Weights of a small transformer language model: 11.3M parameters, 6634 steps.
MLP neurons of a small language model. Each row is named by its layer, matrix (up: input weights; down: output weights) and neuron, and shows model dimensions 16-143. Each number is 128 + 32 x the weight over its row's rms, rounded and kept within 0 to 255. Numbers have three digits each.
Before each neuron's rows, "fires before" lists the tokens most often just after its 100 highest values on Wikipedia text that the model never trained on; "fires in" lists the words (lower case) most often at its 100 highest values on Wikipedia text that the model never trained on. A number after a token or word is its count.

fires before: "l" 21, "s" 21, " a" 6, "d" 6, "p" 6, "th" 5
fires in: "also" 21, "all" 11, "is" 9, "full" 5, "although" 5
L10.up785:095156141112135155103113089180140184160168157066170134114140112173135170203175103135083188124184071141130146148097130132102052173098110202135100101151096118072107089187115114085139123173088169099095098150080085114117151199122144143150090087083115135108113139137160120116108106111145167180091139122148165110115185114123090205090099128132146170180080129118130124173151134109103130151105
L10.down785:116080101155158199130152072162164142152199118142150124156127199132156145125094106144172108180100089154095149128097131090092125099142080137152114090160091129121121132132070126175145085103114190151114089146130079101087159137125174166159126191162041131048098106153152082126160068141164189119121140162169122167105135171144089161133101136101120114082164095069139057107115121101125148143139

fires before: "it" 42, "iv" 25, "ion" 8
fires in: "united" 39, "university" 21, "union" 8
L3.up889:108153161129084124142137184133169159040134140071148148086117136127108121115155119119100131163174145128068133123108125087173081089130188078092137132140065084191089137156129167081155149171153132129159117123135086120159169088133147157104083097133157145148134141125052122158122090109142156103131085119128154098131133130119129135149167098100146116110129128173169145161143164133169142129164
L3.down889:151097168090085181132160183166118097077186124133219163118145119133039132116194081196142207196176097173066120113126166074164109120131167104132138164165101071161115101127182118067176102163131093095139090130135105117166172147095146110115105102079129084120093122151090172095137141118142181122098118119145128117133120133104117124177163142102187107123146129106132134097112168165161139122125

fires before: "er" 19, "ial" 13, "an" 13, "ic" 13, "e" 12, "ers" 10
fires in: "officer" 15, "officers" 12, "official" 10, "office" 9, "japan" 5
L2.up794:111174175154110139190106143108087107089097075170113103131140155123152162104187109123127168116101106102151114129139103156131112133109121145085139101164152097117128118098155168130142083123141129125099080163194117115130098098106097126099139066098105132065163081135083119131124155077096157119122172065028103106114130165102065131121114163135149124104143132176170125091158151191108207121126
L2.down794:111139140113116139060065136177064136144170100179138135119106168118170131154059087123135111091113103116184143047177121113099154116105193115125107119237140095143195133050169108133140074069130127140077099106153147123118119120145118096090126121124199123137149074118072156122174200074145206145124186136125137076092153171100107138125155161152113075167132109087141102124219144138131117084143

fires before: "st" 72, "d" 11, "t" 5
fires in: "first" 69, "third" 11
L4.up682:057134161165108117172115165178119137127132145061157110140123072152119105124099123100135182121150131151144134075121126188126143137080148167089083202158156084120096048133139129129133107160095122167147165095164127082120166129135106117161168110093131121098131111140121106176156124103102126142151115130161047136116135166069116101143124092149167062084138074185099112156140083100183155150132
L4.down682:116114055119095167161107169129084086110099058168198118098117138162167170127087113079150119131109085191100160076105141142087154098092126169156081119109098089059140135085146125071112180139122104146172136119165153100230148142087096149141152167102104139067119144095129128131185122132113131112129135110149117152151097110157111145079157144167116114162127076104152164105148093132158157069145

fires before: "ess" 18, "ed" 17, " by" 14, "or" 14, "ary" 7, "ce" 7
fires in: "succeeded" 25, "preceded" 16, "professional" 9, "professor" 8, "military" 7, "information" 6
L2.up366:126109175108136137126177161112178146072134115123131158124075122123147146113082156108129063109110132101143156128149135131119108130164199113091097137127127114130166136155107123166135107180102105123126112070151144150161139113163094094117102070198127148085058106133121118130109168200101120118055081135150154133083178133151102103196188170128132121120189134114135109087060131165113122148095
L2.down366:143056080148121156132107100148116115106095102111073149132078189134119161102122117090140102108157081152102104088149171127193149120145134192125122133102104129109131167112140120139136109145110073101092125066129146091132130133177094150140091060150102113173077150076078194142118174128109158134130191133118073096054153174075158118134167123169099116199063159118081153165121126169171126099151

fires before: "er" 31, "ing" 13, "t" 13, "iv" 5, "ers" 4, "ig" 4
fires in: "later" 18, "writing" 11, "written" 11, "writer" 7, "writers" 5, "relatively" 4
L2.up839:170107143077159153091137122079134111123138193095147136116126077176169174109092095148150137144120146115163086157142126121066092121084153144170135170093100087109138121135125079142134140121161171092188108113080141081158156141147173124152161099165126147104069168147121112135120143168130122136175139133168187196130132196075196156115059107116114080143141117118170115113077084124183147166094
L2.down839:163136126150133119085137172105115109142145101159118120146134064145126161084146130097167103117170183107072155096118182150083151155139119169185177148155109118138095182081106104148100167097120189107120145221123137128207137098125129173128111115129137142133086165126074160152107136108182136128138096087235198123093115130142135129076132083095134133172142105148112113133099117168124157160119

fires before: "n" 17, "ad" 15, "ay" 9, "as" 5, "^" 4
fires in: "born" 17, "had" 12, "played" 8, "made" 6, "has" 5, "km" 4
L10.up437:183179139107187107117122174138090161170094121114101103092103129146092154114159118080107103150140141137102057150123159164138123098158168141169206170147125101160125154119069083167119102078120171147128117156202122116137123143095178143065120073116191118134102079081121113166156186183157186129119165095150113151151123107109120150189095101089124132095063100183148163159084099074091108083126
L10.down437:175182139166136098130169071112126119095081136147179163076144135103110139154145147188130121121120130124208173153162148086135128104130189085140152126083141083130162155060180193048110150132104134090122154124106114145087089119172131172150117109146088117110148127073100160165084149122104147156109096119088086136090167115083226167196161130137141143123110032145126148144109135145109075136173

fires before: "s" 54, "l" 15, "th" 6, "ong" 5
fires in: "also" 49, "all" 11, "although" 6, "along" 4
L10.up637:155152124073119158176145132123126174144148148121115122114118142128154163184126129167155169101098125159099106098092097161090176130121137151097153123093133077110176144159094138132094067155056149175197077123155141114119088124146157100113172084160091077154134165160156169088100113128108068096100150102095124127162167067113148166116149157144117152194173130110095076137110094109166112065101
L10.down637:065130136142124126069147128150167166138136194139129108132157137139035156133086139136185106157170110084158163125162084121127159077137164122165138110083139101088147163154153106163175091141113182135137114159194092142093110185112140101110123110136107128134126167155170133132110121207091113140123121136145109143165089108101136122125115110151089154166099121091161109141119106172151121068095

fires before: "ol" 33, "ers" 11, " of" 7, "e" 6, "er" 4
fires in: "school" 23, "members" 16, "schools" 10, "minister" 6, "side" 6
L3.up8:138154153132131129086119065130108119112080102109105154075138095115129124106078159141150163129127155156121184200101161096171185163111183124082097105169141157145135161159147143151178154104148077126127130132139159143104165183110143149092145088090118155124156052152139061152120154158188042100141154160141122122123152134081113064144077144110127157145150150041127138140155103095102088173076
L3.down8:146186124129142143140184138097114074065125116147135098178140167122161161171093108071127107150122138111198165185129099119119162143153088172118153142186139115129110054174154129164171098084095127145127140174100132091122135097136099137068136086068115113152150157087132112140102123137057130125201144173083116180188128147073156144143166093127126100130111130161149089153096106093086123070118

fires before: "st" 52, "th" 8, "t" 4
fires in: "first" 52, "birth" 8
L2.up799:112123107128076141121118141089147149125091192154129123165061131118104107110125091096130112129069086156133148093154134099137124062180117101094129158122075161117124141132118124156167145106153124166082181099214149124152147142150114147150162191116151179149192086145195162143132162135184125170139048130108124120098126139060140091106092072202135128158086112117080142227143102148127085108136
L2.down799:138137161141069108145121169138160165148097125180158085152135184190130087155113141112100131125114078118123140094136121108136149097180138097137174123136116161063150113140177114094151136174107155101128220198154103113154151124134136130117167148122114085095089077120102149137128120167122109093133094099151087167129191178160203096052138140139128094070090111048103211084060151144105109162144

fires before: "st" 72, "on" 6, "c" 4
fires in: "first" 72, "economic" 4
L3.up613:127124181151083122119080129096130102178073147119118133216094140096188143101097191118138107109116124098162068141175116154107125105104141097164105164086077079078135146131169170156130113192207152149171110102103135124122142149127159156169130114112178157127155073159129141137063106111138157155150146153090094135149056164097134167137145141167114125040078100132102146132144153101120160155128
L3.down613:135162129159128169132118120142135183184147129117123151196096131149110158154113135158117086100125095147101109154133172134087181129116147135145098147144130118111149146106098128067126106137129120137120158113128093120138127151106185154170069104126080091133053155126139162092148116031124170133144143166154183069133142140134113145102168169181114157108132104146146088109119104065103141130133

fires before: "l" 22, "s" 18, "b" 9, "ov" 6, "ong" 5, "g" 5
fires in: "also" 18, "all" 16, "al" 9, "along" 5, "slovenia" 5, "album" 4
L6.up6:082108107096156187140186167090140184128135125122233102106123176166158120165119141148093123085104163072187145137132103087131158173115129166141138139108139120069160094140107126115059172181125131137093137080079125118130102165156119117120131117126123118087145173143120086132117169152138092138103111134134117090119097103095116167107158177093150082177141073096110086132059139152113180073139
L6.down6:093182156119123163167127208119171120132106133136131127118107204154125191164169148127186175162130127095106127135091107165122170125131144129129175132152132108093079119131095098121118139157085149129134149120134099076090165181174156124132121110140049103144191079137126137118122117115124124142160080150148149080085115067132137160150089122101139110146176168133103120118111130140109143140107

fires before: " " 66, " the" 7
fires in: "in" 77, "from" 7
L10.up684:149131099132189127132130162110143130159139154124119148119181059122131176142120118166125150092091186075135170138180171092121104099137165153014123140129137083110135170158129184133099071060109112062117169118144141116149139137122117166167175133176124131087133098163123143137116162131174105126120132060135156158093142137133146138110101100112132141144064132097109138097092076098031147129137
L10.down684:076154124080097173092102153107096110148123101116099099173138119126091146092173092118147111131164094170102166093153117092049145137150106108066090169132118120138068127138106165123146174097165125105116119148124162121150087106151146122126119144106106118094091114120144102171110160086132131125143118101108145138117170165113160110166162124094165141070133116133183107109172122135048106090195

fires before: "o" 39, "ich" 26, "ard" 13, "i" 6, "ou" 5
fires in: "which" 26, "who" 22, "two" 16, "while" 6, "although" 5
L2.up712:114171138068134153121073088076106176090130162114171087108185104120118106131144145142125115131120166108111107133075148075121163114089166086140172110166088092094159139179116139123136150163061081159122160121162118102141153153188138123107090111126125148111166124147143192115187192125116168149126068083183118139105174134080171172127151120149095130105094147099105144147114133071111101190102
L2.down712:145162116151084081170148158090143072141136176179141091096132106190104071130087063122104171169135098118097127127084051085186173139160098140096125124155175148124117101129137127125144101158145115122122180159125125119141047218116062090130164083114065119113128095128112118094143193137164152177120089184159132134129151146137184119066099102118164141181130152081081196138162200155152135193097

fires before: "is" 42, "r" 20, "re" 15, "ir" 9
fires in: "this" 42, "through" 16, "three" 14, "third" 4
L10.up819:109124137122135114172117178110152187136107166047135145065136155120172159175193114175147132098145117057115134140112088141082144100197170143128120109119131185133104190130126105140089094104128179128115156154107126159152147195123119161111089139164158094157227204067165118107150128135120108127168094126109045127145120087158085105093096112155131132107139134118123136129150142133144083160162
L10.down819:120138111109188131101153166162151172142119106132138127143141126124156168090129110118125097128068134071142080118158065142156118070188146152136112162094124116099130152166116093097127096105123213102182125194104122139114115095106125115102107122164162112149073130174097080127106155132080111147157101117104075085144124134148089171097160096144141164129107083126160178149086109156166134135079

fires before: " " 34, " the" 17, "t" 7, "c" 5
fires in: "in" 78, "include" 4
L10.up137:046149147122131101080166185095134131109162113211113118174144151131113184121081110168110073059139140148105164137132195149144148067185130118132151170092133077108180106144108155144136114172107067156141083089109171141137133118175132117093115155125160112131135115142140136154115100145138128104065069074125105133151122140075116178148142044159079130071104180143163127134104206133078139131141
L10.down137:121137106126145142148167114144066122101128114112175133115129089115182177137127122074136083160113119101076146130116151117160135115134140144126114151176133130171103110136184133069104096166087127177174139130121125176113197140126177085179170122164130099090154162097078102108156114101149169160074107095097121100147060112156118081133154175054122179085155105099115156137139155128060167115176

fires before: "i" 19, "ial" 14, "ic" 10, "er" 9, "e" 9, "ers" 8
fires in: "association" 11, "classification" 10, "officer" 9, "officers" 8, "official" 7, "canada" 7
L3.up835:134124115089130135165114145083123109188088126127129133107108122112108146174139106083118142153129119158153120079140160111158161144141181155112165071136136113171127099059125139147118118082185078155081104130117120155156101098073115127089126151143174106171181109158147074142080172086076178152076155112087196133142167165141129096117050117188156076068098135143179128195166122092190158121105
L3.down835:151133145097107143104149117096098095159142108170106133118112125160088067038146106152116148115126087119114124143159149139131204093115226126127129135120145091132110132100179135118043102127128130138050151206125105101167148110116158150080152112103163155155160111150121116191147192122152083142186128127160168117082114178124150127134171143106148077177085132132123172118144079156116160105106

fires before: "ich" 19, "e" 14, "o" 14, "he" 6, " the" 4, "i" 4
fires in: "which" 19, "chinese" 14, "who" 13, "while" 13, "china" 12, "she" 5
L2.up530:094199081156098127157084174093160132112151130098106118159162166101102093174179067092097058141075124095141123116138129085076131153175115109057134129122114073068121141118162160175078070123104075074154124106096132133110177146090141073128111142156116143140130089151132117120153105150087151124135162123117135142124074137122136142145150119167149124142133160211074212125159119143101085155134
L2.down530:170132123116113142152140105090114086102135100108104136176114139155147143138185128104157141127095070101114110119157118076197171101184166082179157108152105133095151162112094135126102123144139146134110185137149149091147136152097172144114139122145167122105197179105095075088148109124149113132097065073136130057149134141122094148042084132253122139095163094070157172115108127137122114141081

fires before: "ic" 20, "g" 12, " th" 7, "ig" 7, " d" 4
fires in: "more" 26, "or" 19, "american" 17, "original" 4
L2.up436:141120115168184132137111173139114142141097134137145175127041093126129137163140146138111132113084072119165105125175095119120135109134097127151175050119100167182067149149141156159121113121183092150070161141115142195164082098105077141174110072083102192169142134136111187101065141082155117113111157078140174117106097205133099084174147103139086129136098135123056122095178124118088136190119
L2.down436:128134115155149146096123187130113014186075121199177132104118074149095165150146109096091075113109128131135064101193112166126156133115125146126179127179157209092121118136133158175130145114137149136159147068160118127171069088116146143107070093148174112214119161135103159131139155120126150136087071137154149090135144148089135123151107108146108083121123143130127131143182176092067112157132

fires before: "e" 54, "." 4, "a" 4
fires in: "between" 29, "time" 21, "in" 10, "al" 5, "yakima" 4
L4.up60:113115169154173165160159146090186178155112159162154164143133089089135135116058150106154160080113109165101086075104176088101135047082170087172082139037227184117163113120138160172170135152105168122140121121181110147144094138143142120132141103148114112170203097125143114055166112197083193137112145134142109160125145081118177129141066123097144147112112119155131150164125123082142082102120
L4.down60:113115121167190102153076158092125083161136129116149152126160147138130127157127046148098169193158164104118089068133161145107139157045150098139168123138162113127128146155120151128096106145127125164167156115130123155124127156084115140177163056119133077144188122161119116047104113156185142168077178146162129152142134088154174102131148130119127111157183176099100133118121135119173142107072

fires before: "e" 25, " " 15, "al" 12, "am" 11, "g" 10
fires in: "born" 18, "chinese" 11, "tournament" 9, "young" 7, "japanese" 6, "james" 6
L2.up737:102091155184075115143136125155155171135069066088135149173159109099083141139188107147110120132162166117110141087131170092122170166151108138132144151080123113059135131187089115155139137113216126072129065108118125082054135144085154169080159104111158124168119166067114113145110161144115135140182130147123089156115104123125090130105166148144144098156080156069158135110196161101151153188156
L2.down737:182112146123140113038154165089177123099138144102130152168147160157167093113143118108116154163134092122098186112106187192170095167085118100188111096120077123147112071099137191162074100166117138082142123088146157121083091122111119106107125159103126120156107161163124119104135154102135126136130093150133128147127145084094088129151083143174148120153123166118150134118133149138164100103126

fires before: "m" 18, " the" 11, "ce" 10, "mer" 6, "c" 6
fires in: "for" 45, "force" 10, "former" 5, "information" 4
L3.up772:117135097159125147161150212077136096149136054116110149099123127121119121129165106104149114113094134111153091119137109135087150136130138222139135203154152108129127106141110215168111087142122148117160165078128135154122184089109065167098142127167103193138209156122127144104140076131123135102160114137117116123155099180146087115180149077121178089102136096163132090100122130093095157106105
L3.down772:123146099105096107095173190147112120200170096122126138146104108092130096109177200198164101167163136124090170094113159163116127136120089162071117149123106126174071170118106199126133064174120104131147131137160086136121165140120100098064100132116125179090161158141142186061167099161130178108126084148125101119108069179185123077173079087083126118155159099134164113129090151127121093126160

fires before: "o" 25, "le" 16, "i" 14, "ich" 12, "ip" 6, "al" 5
fires in: "who" 25, "while" 14, "which" 12, "election" 7, "battle" 5
L11.up846:106120143101080175133158090139091149069163186093094131150155162150132128065178164154163154138144121069123107128111105106142128172116138129160102162117121163151153118121084118090167106134138141089120129111126119118137100102163132168101083117077129122124141138109159090124151184108169162112117161181071108150141098135169120123143110141153062187086123122110113093053105154156094136153161
L11.down846:121116053137085125106151178127139149095136150172151152112125133108055138110120158112205204117119117164132157110138129075212175117121090051145100119125123101137185090087140169109204160104170083157139107161118064122133099146052125144101077124145127159136129101146153116140108141101073150187122118151077150184099150112195115059137120181127134117125098105187084150102162198166160119080108

fires before: "s" 18, "ly" 11, "ure" 8, "ic" 7, "==\n" 6, "u" 4
fires in: "career" 20, "initially" 9, "featured" 9, "commission" 6, "statistics" 4, "features" 4
L2.up446:164092040100123141103091178183158153120151135098118083164119129195091021136117119120107115116160153150144154155140136167116159135142103120166167145082117116126081087133139181154101144159079197061105097141114101118171101078148145121162092141153109139065142073117141121165114180096148114124068077150154084141132128087162146163190108093082090133139061117198133122135108131156114142129143
L2.down446:116128111104136128124202122145089130140064132112105136132055124164107109119129080131142122172148085132069096108159161143176138128151146147172113117161107154110076096104112179095097113154152136108176124092115111089172104122154205163121138115108078135149156168109110083165132087179107125145096117170161090132188159220154140107103179092126081116166117135173145165179081159112198152139136

fires before: "ich" 54, "i" 19, "o" 14, "om" 4
fires in: "which" 54, "while" 22, "who" 14, "whom" 4
L4.up253:079081149074153070183130180096090102129124132116124119082138107167086169138078141141103149089150128161146114206151079100116093191186113094139203127114105151136125119143171115098162111153179131145129094092144093148190124136152106156113114147121084154107166152150115106106103143097153168192068166115157125110125125143173177111095167082116115149106109115145109201095155060113076096191130
L4.down253:118177122141131097150097057114177169136152116146108120097097178133109150050112083155121157146051152099179155108139094097089114166135084111114135084133141160169124073159160169052190095119137128141144116125129105141092106155145156114079127103115095097108154163156172117145126178129188150165123176150135118088155127139089160164150116142108107096142125086085143147074110107180192152177122

fires before: "c" 24, "t" 20, "g" 19, "e" 7, "s" 5
fires in: "until" 15, "young" 12, "council" 12, "announced" 6, "ve" 5
L2.up989:121202098086102076089121147125136187073052098109168130146145098157054103128177050158126124100092084117078148150133181077094161134150149154127122116098147135133156056141139153133139110117126166114175063143100162093162117146118093120154145116139151133204144139093093107146151166174125098101157149120095135131148118103060104130111138119147195120110075072165099107134083197126128154067169
L2.down989:126137125110142169107179149157109108140202110081112141116046135135112098103155111154157152136150077151069104170096089100121146129157183172145081129182052138086099076087098089058164152129105093092145109071158117146115177105148086153065145124113069139087169133107094100107167169143147157125140114140152195123157151178095085114150079106174176076142106094082131155144126114163154200137116

fires before: "n" 57, "il" 9, "y" 4, "al" 4, "," 4
fires in: "government" 18, "governor" 10, "technology" 9, "april" 9, "returned" 7
L2.up787:108120157150162146143114148103127148175102140066085141157135080091066193126114122174161143112066135172171130148146144145123089126040046112186157146121087142096121061117108143079141156127194153147159165145099172101148127144103108179129064122128132154171130130137149132111109134134075081111089097143123135143113116141120155093158134112133137114116091178159166140107153136106101109168216
L2.down787:087107175085115109124120157099155074147105162123142131137086080087145171100106139112123126124104152152144121122118117141115083097105103115105129163113118091140145152118077171123118122138179140159123147143156157083133154083079098152149092126175110095153171136143107100127146132165117126105091148110115051112118175103110148139161123176171133110078095116157145140101100129140172223129094

fires before: "ich" 26, "o" 19, "i" 7, "it" 5, "us" 4, "ist" 4
fires in: "which" 26, "to" 12, "radio" 7, "while" 6, "who" 5, "website" 5
L6.up891:114153103130110074149122104107150104104149120084181089115084090117142118123134127130148209111098130105108144098134066154117151168134126110113138105150209086166125084165123121083138063121161111132204107111173147155114087110176138154134133111114157133098181185132135119168148149138129097115138168138153086079175092049113168143110104144053127141134126120117123114142135132098077144118120
L6.down891:079140156128041100105124106158109131119128144111124094059102122117127148156186144132124161143115116098046146156086143142143155153184124080190088119152102098105129151123208049070162114141160169106138150127142062133143133129118184117095094155105132130052123170117172062142121139098104126153128150109204136162133082111157156132135151169070169157117180095122118169121104161146150188180151

fires before: "st" 56, "ic" 16, " |" 5
fires in: "first" 56, "american" 14, "top" 9, "total" 7, "00" 4
L3.up245:095128087141106170127122169126159107131118111102148185121115140120099124143102194089093130102096099101141180118162046092123108114140135165163114127093118115113099042117077115167151075150156156155086160120141161137110156186131151147101120150153086115059139149140067111135115125144108129168176080147139128104097123132145159129122102195136076155125081155117028124163177128107087148224149
L3.down245:120102069130124098117145161154142167105085109147132114124132128156081192150121182204054146140124131075114112107133117184075123116132118109180083179115088133116115100163138128094122083144144132095088073120139157104085161148050096104084082143081135100120128081170129135160105144153139158141170094120132125160144145201200138150104120166111138132095126133076152123135100156128151114156099

fires before: "it" 39, "iv" 11, "ity" 8, "ion" 7
fires in: "united" 35, "university" 9, "union" 7, "n" 6, "community" 6, "runner" 4
L2.up507:113094175130169109143200160136115151095114209139167104132154140110104123143160083162171073097122160128097123156113151107109126058118123048156137100107129151075109136108095114105151139121083115196153124083160148134064142129134120113121191120130173167143088170151109062146138124121114137142126143159110131142133148146087118136137090146113205128187086149172100125143135086160185173078112
L2.down507:104111126143144150067189114141093135117210159146127114067140144127066122091130105169134129116168153093074112087097104137129069065125140124128092146113093182107095162115198106139199096146166092096108074179145102128093150076120129085038106120111160147156134217172100134094121116139157172139139071153127138100142084086170103120224131125067109095119110087086160090181095150162152159081142

fires before: "ct" 29, "t" 16, "end" 12, "ist" 8, " |" 5
fires in: "director" 15, "district" 13, "independent" 11, "administration" 7, "df" 5
L3.up865:097151131092092143139099117119114148096189099164121160124180137123161140122138089105147117119118153142175115084114153147157092132099143102084160124106109190041142113120117133114121118140124172094078135115123169190137076152077080101095150102103098136079106105187144112194115070180116135128116082152148146193157089168122191071119126132125070152132171135112138104133128121220125106080158
L3.down865:111063136114134124144072167119100181140099149142159098119131130153135179170092162136185096164097159120141144153130150135182102120051134181185139100168045133106080110134144136141099144146168045117097142125143163094126095092196143153137104145144120160196184133123108120113177139144066127107126130157073164074138134096102103100089134172170177086147159133132085146111172098105112116112121

fires before: "r" 18, "er" 14, "ur" 13, "re" 10, "is" 7
fires in: "central" 15, "center" 12, "century" 11, "centre" 9, "this" 7
L3.up346:120142125127104112094108125163094150203138149084111084067101107127123141098139111131154115089144172109100161105172117153086132115148099112138141112139100099083123194113122085157136129127163149139125150130152179115187114144163096186189137101124092087103201072152187116102052144178108137110090126175138122146082124099116087101048090097120129144044122136124103141154169098166166117139150
L3.down346:131147091065139118106143142054177145142110130133132171151106129180115178096128145157129093172140177121119123157110142123133107130154108127083146099138175142102111114122135113095151095113139209098110123167114158035142105175126081126088175176146128079120066118123124182115124086167128158140154169204089150130104148098122088085124107081146099122151070094156130142122061143114096105126175

fires before: "m" 39, "st" 16, "7" 7, "5" 6, " " 4
fires in: "film" 27, "first" 17, "until" 8, "films" 7
L11.up652:156065075089140128099097149069119161113083169104112111136130095172118078095110123170134083098123160113119100144135139090165151180151112097133095189099095115137168166114102135117132073121147105156113112103169181155032215121124128140105135093112088139166107115068139115143122156114079111146087138156115096122123143119104171125178106113113120123103156148148103118105099169072112121182157
L11.down652:102115091081122154145123092155109147123168171175211155117105223080168136178115181132058100115110108158111067156094095147200166063142111189136149153115111125140144160157090090139115110141106166138188092135161108112109105119142108121171166160114165086072165161144160171078110098130127163124128143091146090135096105130083126123088140118158152059173099140082116108146168150192078179127102

fires before: "d" 39, "ess" 12, "ity" 8, "t" 6, "ed" 5, "i" 4
fires in: "second" 31, "security" 5, "secondary" 5, "success" 5, "succeeded" 5, "auxiliary" 4
L3.up650:123086120133143215150070178163174177095084149176136113173112172139111146208201130092124124160129129176116107132171158118135130107132115167101143095129108101143089082083094120069143114144190125142140165112142091115119131100157124122157100125184077174155160118128170153154113156131140129120144120137110124148058168067050120146111168127102165142113130115114149112141119155136084098122175
L3.down650:154126159109200100145152087135114157144091164169159184158167156062110128156129137125137137099130160173135083114165126110114142100137150188098115123104089127125122103102177156161064179093093055186139177106145079110121074121129148074143111082133136111088127121125101142144105109143121150131151092125158104124139086129133098194153159148110126122073130125118156126115172106126076100182141

fires before: "k" 58, "e" 24, "ld" 4
fires in: "between" 22, "work" 12, "worked" 7, "network" 6, "brooklyn" 4
L4.up469:110089131130152103129180113127174101120118186126126167118170136115120151133133111124112086119073137145143126133118105110131077157137153169156137089130173212178147097111130156095112071165097155070093150155115097134177118109150071096117070118113095152151079159096108150146129117096104155132115135106134147129149139108147189141140154143080161104077163078164112095132099092093115129118109
L4.down469:103075115143158149147075127154148137198076182141084108094130164171126140132071109158148104109124083164118113092098104149198101139107154135129080119163123166101117152157139063134132072144140165118056143174139115114189134134113071105085093121081124163162127154098122195193127110106135127147184123113129144149141130157144130115172164173119186081149150160106129083106128125157124131126136

fires before: "d" 29, "e" 11, "t" 8, "ity" 6, "ing" 5
fires in: "second" 23, "become" 10, "major" 9, "majority" 6, "becomes" 4
L2.up94:119086115079165102105117167139090175061126081196111167164099161121093112197130121122122148172128117154108150179123083168118101111159133166061145135137132154143148098114107158144153112157100168130127093098186130148115156177102126106137138130149128150146143146108148162165150120096126140103103138179133107145136189118143170095091160113126137195143093067108097103110165101047174140109125
L2.down94:134084145203152129133139179187135136125113144168121125150132125128116142113168153181132115148153160123137087121198077191110191074157106151104125146107151096133185108131112101111124155130134121142128106081123092112104138140108104140133041146160138128216116140116128172198131129116143130076177098138184103097121097134123072194149157153098129106126128131124106147143129131157137146117138

fires before: "is" 32, "r" 15, "re" 14, "ell" 14, "ir" 8
fires in: "this" 32, "three" 14, "well" 14, "through" 11, "third" 5
L3.up909:094108154138155110125113090128155184129134142055113154118128160070181155125159175120133138074129145124171143109132132159107120142133047127067094102167209189119104131141082115115132126067114159073090140129083154114215111160078094139176135186137112125133138138144082109102175118136129095100115126151121108102162097171135166150082096125141158116123100097137132126138122120121186098144153
L3.down909:109139177135130124109142121111196124082141156085144124119106143095125134105092113116130103149116170107119162097110128179086180105130128157053089187136179177088101110070108059142118169106111123083098145138104150152194185208153135091110141151135153091128057140152078159147114153131111101148098148131126075141076127179116183141145096133104143103105130073101124141117160104154216104169167

fires before: "s" 14, " by" 14, "at" 11, "ed" 10, " –" 5, " the" 4
fires in: "states" 11, "medal" 10, "awards" 10, "succeeded" 8, "awarded" 7, "preceded" 7
L2.up270:073089106128139148083099150112125083118092110061120124120155095146149114130164094166147071136075143142110158058121023194128142160133134122131091082145121139154163137151086150104115097119152112123145168042111154139132123169200130129146128110188097098081114104110145122120094171202146166096105148084106142106174079104147147060125134097119149117190133093074161087143122116127111152141077
L2.down270:170124203092171136122165124202084105161140105109097136105129190119139107113137164140053173168137146072086159109158109103143144079132100116206123164074077144111117139140147143133126129193114139141075138115114118132129124117130152103151152123102101113129113107136182161153158095147095172101164136099147141128098128115097174131110154083111052068100090129074058156192122109125130175160190

fires before: "s" 22, "b" 20, "l" 18, "w" 11
fires in: "also" 18, "all" 15, "album" 15, "award" 6, "awards" 5, "albums" 5
L10.up532:116081164124158083149133103118165148162166085128120133117153128123109149113167141069147190144117138106127057134094088129155133107170151112101080134070163189166170110123096105119096077167112162066107132157072136122088135131161158114192109104145105148104126131156160149145147137152132130130110137123160176081132073183126127130054107183149144199185138069114144115146141157097063167087139
L10.down532:171129117131090152102169113117127109156156058108143132139085138132160135163131081130200098147136134117146129145158073148151188116170081114132161133187171138107063136126205110132140144087139143149131144200147127117099126054131099089157126110106142111100113081125089142136108123077162128069149082196154109113115131093094187141129119066078110137119109111097128101129162151155101181103149

fires before: "ich" 31, "i" 19, "ic" 9, "o" 7, "y" 4, "e" 4
fires in: "which" 31, "while" 14, "cup" 8, "who" 7, "specific" 5, "classification" 4
L3.up154:158160118163128158111144081107129101162143101119124142064154148125146084118120101113050189108108082093040122174122169169156104196167160084127146144106121143163135157168122115124177086144101080083099176118102114177164123167150131139175126127073023092173109133135145124091137090145131153128090153131153112128203161130133179101073119138150143139130107116098073175114150148092119129131123
L3.down154:084117186184134179152083106122106163122143090097113140142141106082099144134139088153148148116108092156106157172090117129112122111172146102080140155123187118154125161070159085108116100118139129149121180178078156140128148160103121112109098149096154159100123091156134114132158167149188166157094140093134077097137073106132127131125046139101132152108133104108118186116160115144163190162042